{"n_layer": 8, "norm": "rmsnorm", "norm_place": "pre", "positions": "learned", "init_std_up": 0.0395, "init_std_down": 0.00493, "optimizer": "muon_variant", "beta1": 0.93, "seq_len": 384}
MLP neurons of a small language model. Each row is named by its layer, matrix (up: input weights) and neuron, and shows model dimensions 0-159. Each number is 500 + 50 x the weight over its row's rms, rounded and kept within 0 to 999. Numbers have three digits each.
After each neuron's rows, "fires on" lists the tokens most often at its 100 highest values on Wikipedia text that the model never trained on.

L3.up533:451578480498408432537538462521478537504482511477472513398506518521421510496413516501405579537501537557474441473520580508515557437580544549510459484577518489476523596490423415502406587573624512473565566579467527533502477504508484634477479489476485514515494499448526538658566555484475464500461511592476533540477488491566507513414453477448434543499595490488492446559430485599498470532594425486465530477574431440465526542513541480481479448492536516511539509430563542454448419548440449
fires on: " of", "==\n", " to", " ==\n", " for", " ===\n"

L3.up311:489461493486513498499427508447478526561506461496483498507433524447494562462445481494468572485492534426566456494520533546582554550508539485558449452463484468554491555515545516351435405510493405593479451537531430462424580529425571544429564474401571508605467434496533444483553493498483410475464464517602471500483494461446423360516487508419542508424527459446544524515434549528478478500530485425487513463578411466504524519519412451577569476448545447525438477573537561501465446555419446
fires on: " and", "ib", " Ad", "ab", " Ab", ","

L3.up88:499420519475485496546418427567493399484544437607502445566478556573507414526446529506409482476480493514583544538541527513512585473513472430460538604433541462461440501518434504503517556510554528649517555478502496500503448587492486562473445573505517446551578452470509415561410544410471588420469446484550524452482504461451454595429503519514554529406574491503618487494452554509518417510452544470464413562503512490553539517419514470482504498535465514517593403486490548467517507499478545
fires on: "9", "8", "ly", "ov", "ić"

L3.up245:430551478453488598447494541455505526487520521498532560551500507472509445449531476466501565498553504537467527514479540485558487536608505562499480555551501464351485410544449471562554526517466428408506433461496440399502452476512582508495459435417441500558441431463495472446484470497569432529428405511627481517422482595536447396492591518538489444546510409600470488514523544399581542514384506524517493457472515484453577502440500551517471519486547512457527577490445493493382534509502544
fires on: " and", " mi", "1"

L3.up240:523528471420470484502541556548514480470541494502500424470458516594469482531556487530432554438463568526482373420481377537442438485485513465557347473516456474459511505562482549470498590410458557567522559530507445612538508410491530474545537555456422422525463506533439441393430492471541446535484454469525402473399487507477531575509518501544471511548527448452503560511515506480450399480522463606536465533502571500430543509498464554471574498485529468545468502554582451573406444494540446
fires on: ").\n", ")\n", ".\n", "})\n", " June", " with"

L3.up409:531465590416472441538497553587513496454540541506398531464542443569508571455459476552403533632465395517567393498598525535528550434451488604457465470462535467463537506509549506527474474439543433555479514515495456562563545388490546543488443539502497563558575416467435484491626535557539541525485530487601523501430413503549500493607558449512467459505533498545465470610500470576513496525516476487489506513553485524522545532507489538516565497442521550573457524557444529598568448483506506
fires on: " is", " to", " not", " of", "'s", " are"

L3.up355:515493559528571519475611519481517570548464504440473515498486532487541406466497405509435411499539442535511351470511415459489452448502544435538511487463569468427546472484468499457572573476544462517527462474388504482512493513488493539566553484443499472569425515492521586493469520466555635495481414520531408383414519482537451553527481420552473469467552561487529478537499426519526484527465461583454512577471592497408437454481471440403548466506481380467485551478532465468464550586480554
fires on: "on", "a", "os", "ies", "ing", "o"

L3.up606:521605482550530437517566454537480557460459448451522478523449446526503465451413522501532545627446581531483516582547529543489434572522433496488390498565477509517494447499490518486426527459485487517512468490510463399478421484507512519411495632514549537459498485548568374404532506455522537438530480536405462550535495566574497479455517414522432493466524492555492520508446517484521482531345459556456478457551489543561412441551467507435461502508650528518456477478484461430515410540429519
fires on: " to", ",", "ers", " and", "s", " of"

L3.up572:511471418474458498479432458509563445543492544567510447470550609468575460502526408438495485507609489566440494534549527464498511407528466517520474569526504465458486619445432457507545580513528416481463518499477382559491426471512513499576402398464493462448566480467577462489516419508517555503486503415560532509534497582435540535521388547586510525510493489513441575543452499456466479397499447496430518496530534466534509563428433629493516501558459544563486505574496430554582491504589512
fires on: ",", ".,", ";", ".", " |", " ("

L3.up536:530473592470515358457566603482429578499458459504447567382505506469533465455567500568555512471600511590460478529489446579505589473569514584450582527443433460452515476477479530496552569479538485453431492536464501566553488479460550515491499567498529530447571500531502525541445479430550542490462550492471468493469479534495397567534445431520588462432417450417471550472518534474519456555441475474568503444476487563494481505389617463540520486476455501477571457435576399497516576522514536
fires on: " ", "1", ":", ".", "-w", "8"

L3.up368:519523520523524507521493544488573404494608526468495527561545454551410506522485475527499613522560579525517497530448537511524413452555587541566424420513487606480512475438540491471563489531619455527439483514446573392535494465430482498533530543521436472507455504452458554541548467506460453595511500545466484425560546511373570506444599441504499563503528455477561649512504547561509440438474491491532460470420554443537504587501565484445427530514489460531540567481518484555524480595444560
fires on: " years", " in", " ("

L3.up119:501494480422403435518499518439528491530500605538485447405481516538502508503518525436544466524533610551519397439456456522488498577491514463530387413536436568554465535547530487492579566553483478507436474486594436490587483440536436531532514508478602491491496518546487538481531481526440396528424574528596560450509491564457621537438498571561533442595560464578518585507486516441431473449578500453465444444545523530527485566469413446541517552494552526488497558504550492571502504552569438
fires on: ".", "ri", " |"

L3.up145:577495588457466490567445592528461529494441620505519469459509561531503479566436491572458560404634487549532476574452485548426505501510484504453579533610481542434445507447498527487551609451496498555535480428526492558468457478536381526538503490513480411443524529542498502541451546450501512540541546474461596500445539536505469590487498436528551440624438446471481499570495527456535447575534514438465482468495498578524541486411544453492564474448477545570510481458568364458548538465461491
fires on: "1", "3", "2", "th", "9", "6"

L3.up165:499504402512453463524458515396492492462484520586559418506521476503472534511369621528559557490560499467450545480393432445555570570561470498474479482505484577471524563578463439439443480557502505455568539596538463450540539537522482501460522533537396514511399503511610476549492518538502485541513513482423508565490486578609465525478476560472515503473498480644508577500498537450505530574566596529591502400477466510551575472472574493425498436474475509462510447547463498473448494496438579
fires on: "0", "1", "4", "2", " km", "3"

L3.up172:531502569508526498572521489543526495448471551476510490436432488522521420432507478595514458555545468527457495573500537499579473434546468490508568478458461497529474511442458440516516493515473535503441527464502536446455446479437360406431488520534495474587534516519500558506496500506507555478603550427460517543637525438596471498559452453458423461587579524439462459538464523480521397451592397434508525498405455519506467545511625493534545477538548547502514383470396445588530550551457435
fires on: " |", " by", "-w", " producer", " Actor", " for"

L3.up395:539597539573431604416484512498477503571457491450517449585504531561564450501461467429485513523427498537562480528432499473418479478375459548467571511562480441484571501506426502519447471486536388584499561589471585427479480482492517433517570544473490552501541427504536604587444590447429431516564504521509418537483541531451462551503469477462499544398506570508454545539543484550486465557561504425488430518513492457558543559446535546542381504545516485588502533479527519457474403518510452
fires on: "'s", " in", " that", " wh", " but", " because"

L3.up37:524569558411478542538453461537657525618579583552472472448517535457468560443516489467544487516487598465520501458579535487416503483430479463492464460451492536441526559511477501517523493525429509442470473569512471472476420448526459531554406455504562423584475507400505552561560488558473463483538577577561571501491586579561553579475477523566470420427592477565575488398488428490475493446481531447459541499462520500502481485507527484555521561448535486567475575484605552488510554510442555
fires on: "ed", "ent", "ge", ":", "ri", "id"

L3.up499:464585557416592537467432462492485560530432469497517492613429546580545423506549497452508515479499517532447515593437502428516460467402530487608555577515498491498418503510420498528550525503492543439510480492475506503479442498490597526551528517435387551472459505489499467582510431465532567533547590430545538488520468439553506458555514526446500509501387675467506496527476483497555496622529469497424481490495529505547454457464389509498609500587550558488512498481489399460439530506458517
fires on: " |", " an"

L3.up104:439548435512486508480458373455505554525486441571523464498468502587506532624539577508492473473485482513455543538546426586548503491601497470437414497408467518469515561420479415533513551455457459502554435520516424469555495506458486564499506446437594568477523541481519459493531504499524621497471501552466480469387393520534503465447554509479475562517563470632459476483603419466499510460521463589485545519594533505496475503525441526524608483560569474476554599455399509515543485474436475
fires on: " a", " were", " was", " of", " is", " made"

L3.up310:485482499482516584480520502523484461425542487507479396407463437475589417385522488436452509566509457579498525581586486491561496463422434530486388552506527416469487510511523485522507501602563439520483436471479531537553557512522526521481466539444509569394493452465508432512555548536539468467457481472465493471380451508529414483516574475517444532507602425474474578496564430473459545425444488561450483520521510612442600364508398516454588473565498492535495457507489520467516508498428485
fires on: " of", " and", " to", " were"

L3.up110:411501531482460593560561434547473442560582423450503521572493479545492501456502480466518530458515560547519532493555526526510534529478567460502508495554476518417599424495502521472547496384425379612525496548523404470502487489469549514496542499489568484508534489415425546494483635446554510513452562548544515502455602481421499514480493518445527493544558410523538487542608485478532404409433478502463471538592548487477505475537517546410423501422484476443530501534506517606474642464495479
fires on: " and", " to", " from", " him", " through", " During"

L3.up164:478537417460467454484531432457512560515479550372505470421436492510477531544513491386501497519554453555417469421469456496520388556573464500554536485520543476446477501483555575456438478540549527476443506497577538504516507409568531490591520532453560529474480477452513412467490486475471580530531622543509536499542422461428604508556555539530436525498492464566471575411558444446564442505468447464642455454622508543499493443500493580522525502583459462525520528463439437563506524508417526
fires on: " |", " May", " were", "There", " Bl"

L3.up298:495550460494504521537490526474520537566433485552539579480534506532533443439497474435418433460532523467470436463462558492540537504485510480559500523516473574511573536479566472550468505415464475447489477543528589465593536583472555557456458520509579504452497585496605366457508474454503479501495520641625484500479483508354532548478478537574446519456518503448580442378558501487433531488483550597465565441462539471486500439497398457488486567506616535410499522470563523440566520510544512
fires on: " ", " from", " at", ":", " for", "\n"

L3.up112:490570401521590479529451527508466554446583508445460433531465468563590509478537525409392608550548432471516425460552459483549481547529476499537511484500461513574599545431506612472505478452488540437534534436390512559543477472534421527491543509552504520536442514438439488490500444487528505508514442399408570528511423535441508517477437472526532478525508490542565513417550565617508464483517536611469438454537470502568530525489448472477555416461538562483474444493490503567432505398535601
fires on: " ", " |", "0", " ("

L3.up401:505576490561563512498430467465451466490524508545424455407444508468643550507529488507440469565549537490497419477461554466543520513537417558555575553502488445485606456516427468519496547559530554431497548475430584438488471445526525491493530517486486448480566525577465452543505504446443549502546508479451485500496452464628463491535525482590461515465462562624548434551538553551440460488531500542551516518539476489553546419337578505489562496552491563479572466457499553419484547619544439
fires on: " of", " ", " |", " to"

L3.up531:540515544524379519472511498450545510469451485553508572549560530419408455563434570544494500536521530582423569602519491518540488566577436373547585516478496585525518428496476527537556444464403516401519532479529475458430543407491464529488545554545493490441594553479520484506606508574501488557420574542505543474474519510536520417462512462511460507559513548400445538549484480546426502542465601548497543559425508489497456520449503561585541508475513561599486497543534488474574465457542419
fires on: ".", "ol", "ar", "em", "ent", "ir"

L3.up117:441594427472484552465474473404440511546448491546445570461530483512503446576582414443495487536686612470429476565417542441566494562427471543520554559446479522394409554509443536546421542508527523445520461514495525477551521559562536479577561484518507473453533557450495463503416473494466523492517472518548469542474484522549511538481442548426482457472461571482576550469480548543570449473445490518606590489516468533440459483421434476554491457474511491399549507509490459508525412477561553
fires on: "1", "z", " ", "2", "s", "er"

L3.up302:422591474613434468461500488583473566482548483440599430572421494545526480454513483476472495457402503533538423551521549471517488367561360570554468419634517505493534414483569473534444545508527485571512521399623529536527439494524566518521515463500609522547519519489541478500500509493476547437466474530524477418515497541583512374542448461507523509566577557464503450555509539485551416499451477464423557542548488478483470525522481489519470497540524457509459488528516465494394520532513437
fires on: " to", " at", " as", " from"

L3.up400:417521477446438557469525522559476512533550514484526510491499565489514473487490522496496516447594510532555486551456529550491580479610479469532511487475498594460427533447478440563556523566495446535581451580432501517567559406483587461557522581561541571490501488390448523505488428474564390465496543417616497481450561490558490494574490513476487479428455513472566484612529411484464395500514563437414424466488562553483561480461519604417540478504473594510573537573533530538438484536507486
fires on: ":", " to", " and", " city"

L3.up455:432551498469501449443451462452446524541581408448482517484482377510534445570397493474420555506555488471450481562490441494393443565531506519473559415547454512503498491439489524479481399423546450526428498524467496500398462548444518493565621531442532585585495367480526544523493466433574536506506573575508536415453451451526405562568592479490487448505543540500464557459539465568462490527549522476509397517474495503504500558533560591498522544472515543486489556603552541478525513512475446
fires on: "In", " In", "'s", " of", " in", " his"

L3.up377:505490531607456521453512495526494470504511456473590496460378432521579452529438525511521448559475580580598512615496437545433558493501506515440579484571566536496480558508516436551517575457532427547467444554522454452527454471438541554497539452517514503571464489565594513504513539449477506486556449508449417519516476558630412501489523444429490447534545593487450434490492431511506477586538529467461524487457507527438542452494480557529529436433549440545424499435553530469572654503560451
fires on: " of", " to", " for", " on"

L3.up126:460487481515464544442478493471525487427498507549359513399521471476564574416488476428482501508568556495522449646535532598473568507501500461489530524484500530573519526494491492463525498465525544487328587455539533563557472566527536520557513512528494586474475522504551403557524464472507550460486459489472516483560390450515424513559598467440483500541589590468506513542514566536579575447564507515540493530492480551562490452545384539553577501522500455518504581545472475439642539480520501
fires on: " two", " of", " many", " several", " three", " four"

L3.up212:484463468584561435532427532474519623457511495481575512556555525518555433499437488580522502484543450568465528486424510583523471481466485380475476585568498541499509438515488495479516437498537492556517451588471517504476502458491458545461627441429415503531438489575446446575518544525574476498521504549524512490422519471528435401452638467482490552503551497451498554507471418587500392538488566409429551534471451544423547562493469568525582540395477484463468573511502522524536425474528448
fires on: " |", "ent", "ar", "y", "et"

L3.up163:483501505574531518612424473526521531526531525439463453544508656481412487413567461501505537440532616570555513466565451490462458469515497494531509504533497530445526544521484522523489585458458442584487454404477514445430446602469474437463541471410501461514471481478525491386450479523499495495481499416571531530486511547491633476501424529437448534552469527485548604630476476518534520477521415509635527455476503454514467428532480465515556493509475559476616572498583499562480523459455479
fires on: "2", "1"

L3.up583:573446502592505547489537628521448420488574571458527530497461398500522547590506504543561514410451451553457455539529528421454521516530572516441495494456502518476595646496548569560486505475536445451499508493511466430533508522627519514447499563508550514475426481491507554460427459510547498449531582474462515519570464457524441420598421464450517559497465583544452535599468479494503449520530448489551422439574504519491495407499394528482460493511460451456550609476530431555504487472471434
fires on: "S", " make", " s", "-s", "-"

L3.up388:481479569441385610539498461401534568569520478419455450542466464473530447467519437557441613433535541472454501428422556434442470499413529430577535550558426459491549525498519492481643524536448457501480456484525448551440554485558550450574494515522521515500420521477481537474552486486554480538558522522496492485490475613411540535486496450560490443552538492554553506530591554435482544560469569574502430452483582416489453518452517609466485556459471466511474569563540472501561476580498489
fires on: " on", ":", " in", " Louis", " November", " December"

L3.up525:434622427570497477497361492451469489421483529553515399457529534508442512579365441481524456484505536561516547550550480479471516568573566488552573542567457501540545538463510478558496444479415462484482489526494529399492401449580574369530532522460494457530507550587536482487462431486466521500638484434544530497538504500572540472479470492499428444464490542540519467589494487518396522474465445482581521526499505422498547458500583523489557483536428576581479476551465511481528556452440483
fires on: " |", "0", " ", "ur", "sc", "2"

L3.up441:470552373517475475509555483357602551568496496487463564529493539500543487424494516573484463524502442559425540551520536532507537461522476544552539482510507417477466542560583523542651458457510522524400465377441547505578502502510460497480459532512505509552442490514496434504488491475486483477462408460549484510516504551443470595491591512500499566541532489550544463449530455497472504536501511612502537555481478519339508427487488434529443523437499538451457583498537454528513366415593561
fires on: " in", " the", " /", "z", " of"

L3.up190:537480476461413498506504564471427429519569577567455445498443555582488518498455502479523470523492428553535350586501580474470533517539482449536428415460452518506550486494460440440514517523602464565507523519534451504486553397520537535558485512503509501511476461506480444536434476475403576473538498498496535486456501577622606469502451508502606445456643543534546512492552564546465494475525469466425576502636386536498482470420538538414467504485527542560466477518454546583498516510514449
fires on: " to", " on", " for"

L3.up301:459512473467505555453511444484467530508500475522544508543457506475523514565573547417479544537515645502500474542487461442554482467486529378556412511472470523499483569532446516541569572557494493559576575519492586429566530458519572556539593487577497493525527513541572481428585509390570428603553553542479519527523516492489534536372504538500541603576447622564487454479472606514469490495550500517469511396522591502535534509574470477477563485567461432545491464549509476547542574459456486
fires on: " an"

L3.up216:464506487567562535440591541433529517454533418503485392433469469521547497461531519535369500517555545533542497532548496486526524510495482520553487503561478563520438457506545411444457546613579453501541520440400459522471522494610473569453576578511421546621471540525612510514528458572524499437596515488487471470540551481413425533510578462590447471442529470516473580438480518502537449507559467512418434523561481503476560558505440485500504532464567398422500545520468401540523444517525498
fires on: " of", ".", "1", " |", ",", " career"

L3.up338:490468448494524498537585550374502494497539560524570541494474491497594428546593501443469540609516516531424497421483533360597544547594466540555442476515466488487542500548537539456531501485546514433449471455476449528479516519495482470484506506506436544543483522487458543557439479480385522509472507648443479535538510548445578488620466435545464509475475523508453414475491566487501489418460477537504474493597482568558599610475537522520460462412486454393421488480448483437528463473554559
fires on: " |"

L3.up166:558514514462511516574461574443546471508541570491558448526442513490525448501472525490530498505386470474531495580572518570471537528517432513592476503594607485445537514555414578437539489496467494487449481476477374497485481451541527483525604428438599460486450524490549525524532424441509473469534461525596528492454609511545512440520487509619495495594540493470487388596479552477434480442524491472430495408477546435546515500518545499562446447412518458533558468444493530423565520599591484
fires on: "-", ":", ".", "\n\n", " of"

L3.up318:556558528526602459524500599520496454458601480515430442527478478515503465522492573601478520504428480517506514481548581412449486514455513548549484537450543530463514521596532470446443477498543504569555458614486489425455544515549471494536518581578531498438453617498556491533562432468482555535494424494468491475510572547436413440571472444532554474521547547439474452458432512505533460518525496481521510410471506479483492586469604363501430457547605382557417428488443443488496562470518510
fires on: ".", ",", "?"

L3.up232:581465459531548445497461453425492505471516565422521431487456401476492506522484506561539501570432497541562542541506491453547450411446532484504464372523465487463502569487531531515505430505558463551477481487469401557549539475441475580488483496542490572468496642508533559541572509430517511511531469440489516426476503601466615527590454519554488566513549548381516520410502528583501590522423474473608546538450542468457499493484510382570523484530552479590470481511442469447576545572518550
fires on: " (", "at", "/", " \"", " “"

L3.up494:463428564559511454470509464482522435465501546481529428516533536446515608485487474499408567461536494548526507538429528532534537501545546507557548494517507546451491561419453501486485429529396470564455395608524490427512541432424447569443495423509594536456572535485491499606472601407430486500530538482526555404463528514441485546606493517515481519486528495413475443491503417512496389486429462488470477540428463405437495529549553451470533477405567477526535422487455468606516500429535560
fires on: " and", "in", ",", "or", "ly"

L3.up167:471517425525467513448510487507576493479479469554482487455516506548549502487512553615458592472541494456557496508478502532548512449421464505521563448489471571525447605513512546484535525481606564522437520449467613482488449469500492538529490470472533534560393438513671459465407587492485433387492529443507410519534478482489498395448496433487514525496544515516503443540471508468527516492626482466522409452520435463531572538533482577541537484521464481564467574567508517424550398442547365
fires on: " in", ":", " of", " for", " •", "ob"

L3.up87:377503454531420419496515514394529472539552473495485498488609512477539507499443551487489547355513444461498498515527462527505508471461456490472449531522543411465425486546498488466485556473576460470493471451464505462536434565523533544542583436551422528505467433393518524512499483451512493422429450411488470501462520569556552500452529429444514487477419508546435408527617539516481557540619507475445490434559519440514507471469557474483343494445566485485471543628541513466528484394464502
fires on: " in", " of", ":", " on", " near"

L3.up582:464516485419521465548486644480465555482482533451503506442535518496457636576571502567525514501531555530483455525471430484416522487525482424524468471483508504534579440440425464518530478547501516507438461518565553462512414482530567439499437483560510425596525498473521469495493566451532448455488493544432469565546523552454569487532415543485464590539628485483543548535496577605553470419424483485372448428476479530575490501445481429514447494517480544573503640497528589470486537574482470
fires on: "\n\n", " ==\n", " (", " life", ")\n\n"

L3.up638:538514495548482546519445484484462569506583571468528408499472579522470550465489511462389465486450471503532478574455450580479480496481480540470511496558420465440575585418514507552544435502549404380561434499450539426488535476486512445464564493423515456436570472526491470520445496493631459586593624411562534415488477474521483410446452575512530452572381503521454480464471535458527502480483487424526586466427509433533550536524514510454553600467535544504552570540464503491515481520451510
fires on: "1", "2"

L3.up352:492493595496508455451567481491483519507531450366470483464574511541347425571582428488511481527539570538479464491469426489529454452463468444466468504410423553416498413463459502482434424503483447511614454562380470475445519508491498534472502572539566542499548515460420503581482513569554565473514503491555503427461535490523591532504437498480501478391515517508500568505528545575523509490558439516575578454439543418408506595406543459514497536489519513468504415495436486562479481466452446
fires on: "on", "R", "un"

L3.up523:493471604428506482389516490560479537501549453517433498508490572417602466519459433468421435508567532641347490530516457529480571435532417538422545506531493400465535428533422472457543476432504479555488570520440456436545528482490535542465497535598485465413486483510464512442432551428510438492560540442519489503472587468601495598509481503411473526515535563505488458559527495493482469565504445518513509520496480583557522501470552447541585492561512525613462551490490466456521600504516494
fires on: " of", " to", "uck", " k", ":", "9"

L3.up199:576511426522445484426509477470508523439440346451447469465535562534503569527539472542454576528529556451504499566509503440547517492473476430576430449430453511555501455459409524535449555419528472511452537465474429443478588495480515578383539513478559502498506539480508648486505443444460559572516569479577614516551543502500515485578444496420484513470501529421449467512489495511512442576579564444580402439584508528510450544438540445524410468546460555539532536475459429524492487495480462
fires on: ".", "S", "M", "B", "C"

L3.up246:486511478574493485493472502439548490552485423459503588433579460465512515517566421482532512593491561492550489407477472473493557431486510547524599531531445526417518434499460550489555482460549461430474511531536467527572464556529534477473430424501535480432439551484530505503532468486508434511498486463528520420585478542555534480525373500466540526399464468443662506466558572563475518405472601476465505445464558493431583488429552527484563562525553573567539460367553453449547445463442534
fires on: " ", "er", "g", "c", "l"

L3.up612:410475369508471531434470485459480489490425484543542410543529469423484477469467457433478583544681453486491463505502456403459478450578464456513490557509524583487492423559580518519470484602541464481431494534405521493526513536436512540539496460543536492494474599507448529613536467513469534514497447509440438470545567496490418628544496567448496469505484493542540525510485577519459371494478482512491435541474487575436466479384445412442561443482460535496439448524561503506488511473442496
fires on: " ", "0", "5", "2", "1", "av"

L3.up558:627520492486427535568533485453551489541522611494470510479497585473400552523518463571526481445508476586435519497417419460509563418481542600514574560473463530451572618522428557514533391454474539512535515540551461499475433482446430500577523513515487560427533495491537467506483546473465481493470647541517459570525565552499506556541601473520441500581510501542526446630545419449555472535482500595443483497532462527572538568473496477521476411465465529444554516488579482499564510521514505
fires on: "3", "1", " Release", "adu"

L3.up270:561490415493479517551504538491540425490493491482481586466432462531512540470569458415448423594539553460460503558524413375536448485467528461416549475483522521538375500613535417427456526495544526358477500570458535525483523476512544490610582472457471513512470530530572558479494537524548540613584404509534479496594490535521564496500473491456484566524540515496575527461558517480462548478485525541584479523567546515539496443458601431499513502518505535415529431465474383486462562495433472
fires on: "2", "1", " |", " with", " =\n\n", " from"

L3.up265:516550493457459499517510508444475530432421478562563525446521537491499450462550443476507475539515534510505583526447442458627596455432477451542497542528507515473573537449464434476502537459421616492467537533488506512506542488434438444399637510445506442435539581427555481439519448449511462580483510561543565522443589414469505593474492474526503541496438473479546526509595537509466542416503488576490528440469526567566593502503527526553592456489578515487531373467404474501523481481538390
fires on: " |", " by", "er", " households", "\""

L3.up618:511444505536550491577501553406450466532506503546432487457518444512531466516473427485459515525474517549499473455518470470513454533566437479492635561519464459490511444595451465494526524501462501549578471545453454472465545511517464420490473394497450412444471465535419537575480570459388532473505440497567539456434491464600485525512508523536525572445491481485522507422484488538479471558487465528505601472528618506471494444387504405385577463472458451535418396443483518516433677523493496
fires on: " of", "C"

L3.up3:554561483542623440565418512429460582423530462446624562509450485481543441518538507403431607498495538479528499492422463509572417447551477494556550556487451470495559540590570549476498488508540543523453439578509481471503446500513510482552526525567509509561437474410478525616587565540588507536584480531472554530498555529465441503542521549534446457526415558508625561514487519620500503449446500497516533463468528491569457488528587448555460481427444507549565425540472468538493488505525494
fires on: ".\n\n", "|", ".\"\n\n", " |\n\n", ".\n", " ("

L3.up234:437520500489501486456502472464548480506528493547508399495517503547640512487444614449488601569414526559542528525526476522484500473526483497434537593483462585509459412564574427552520574580527516510484494544550468490452489495639513510470588540542480436491451497493495456441471626621454441508526500561504580521501512532528418503516598534502510464443530507583554598508463422569462494498515481530494492554435507393593479512483482418513441498397562567589544506465539536553501512486464526
fires on: " and", " or", " M", " to", " could", " can"

L3.up77:487440476441499610588501466469565538465509493502422588499433465485465520448527585513531589537542539494558531471566432468469559475447570509560547487527441591424492598417564517471480461436524452484495411562495460470550538466540539510521425522376522477568514466500529552462500526556484465432572462482490512584524500508476483541477518502560479403459510534470583524555459586568473512430502486506581378561492495520518475536522501447493505419478586399405538495619418591468505495467444538
fires on: "1", "in", "-", "im"

L3.up571:489488509524588506533527517402575445640452591469424531497510563572495474495517495422523552513450411531474595491442474526555574488492534521456511502487502505461455506548538443483492492506448528551636465600512570455497459426586503424445425456575489537483470558492568532496517499501509346529445503578565533575547495565536407536461498496475444522456494567480610478473591514450455511557461469561427449506448462449453466532449469504437477463460505471472528461420511492534436542596474561
fires on: " and", ",", "y", " (", " or", "."

L3.up371:433493614498524500501506628484507594398528547469490409424443414500520517536485514536520486565457432534511392521577517569502503466589484461510460524516556519465554557495539464467500539500430515525534551478490461533517562493516525585520402535539580447470495555504557423540459526488565600476518482566532453575501423501474546379513446550480486475536466571522500516455534605508534497442566479596436550462511540574562476565491463389523546378571518516509523478451558544503589532531445540
fires on: " from", " to", " were", " is", " are", " by"

L3.up227:499494430470488547553439505551520527433581466479471477493447495528596431470494459464497533397541451408432455553532435513517542531465466537490488516591594525486612596493560522514531486531532500498502572514416408522535528474485457498462548491449457447499444478559574479455557436604529481591475501499479543432413404515513387451516467451529437592473595523505545524543446501542452464477525460517485484466489529473598552434461476541521501562467521551504424436587452560548468526635594448
fires on: " which", " where", " he", " when", " with"

L3.up75:470416437401513518545540409439512565486541564470543611527451560531636489456504547495481549435598502542533471482519505463569471474511449565467440437604447429504457581537560454446515519548599481530545543513455470559556602463514434476480444545475477509527481456534515493457561540529535494530488577497630504514443500528425460464434510423516407525452607514482561546534550516544417428434555448451508474422551452564433509394531554547476558461455493529470501504478528476468502506547497472
fires on: " of", " who", " they", " when", ",", " which"

L3.up261:517463495471414443457507537460539450410456401477481541393524489514530499537500487495540612568576559552403513529432515436579562529477467532456449546485449482495565456503532506531462540426578428451557525493541431393515487465420499544467505612423518568463526480465550551469471407531457483571460567504580518552570533472531507553485431492437549562551465500458426614635472564460489489525578466444553537418509520471558475588451466464510483506484491473538557540514462491541557510442517432
fires on: ".", "S", "L"

L3.up221:533479467453503485560449529614479575463536424506525440475540489414611529503484524470449513585536491389418442582583489431529575538507510489494403458479522437439442390557474524429525563547480566540432469482482516547545453472571490487519477610527522502416448475540496411520542490436537537510483395479484503574503530470511487486502516547503444475468483472425569486523496464474634472569479469548420503568500468498474457495534515562575500363551496486510506492571446524517473626511588538
fires on: "7", " of", "9", "h", "8", "th"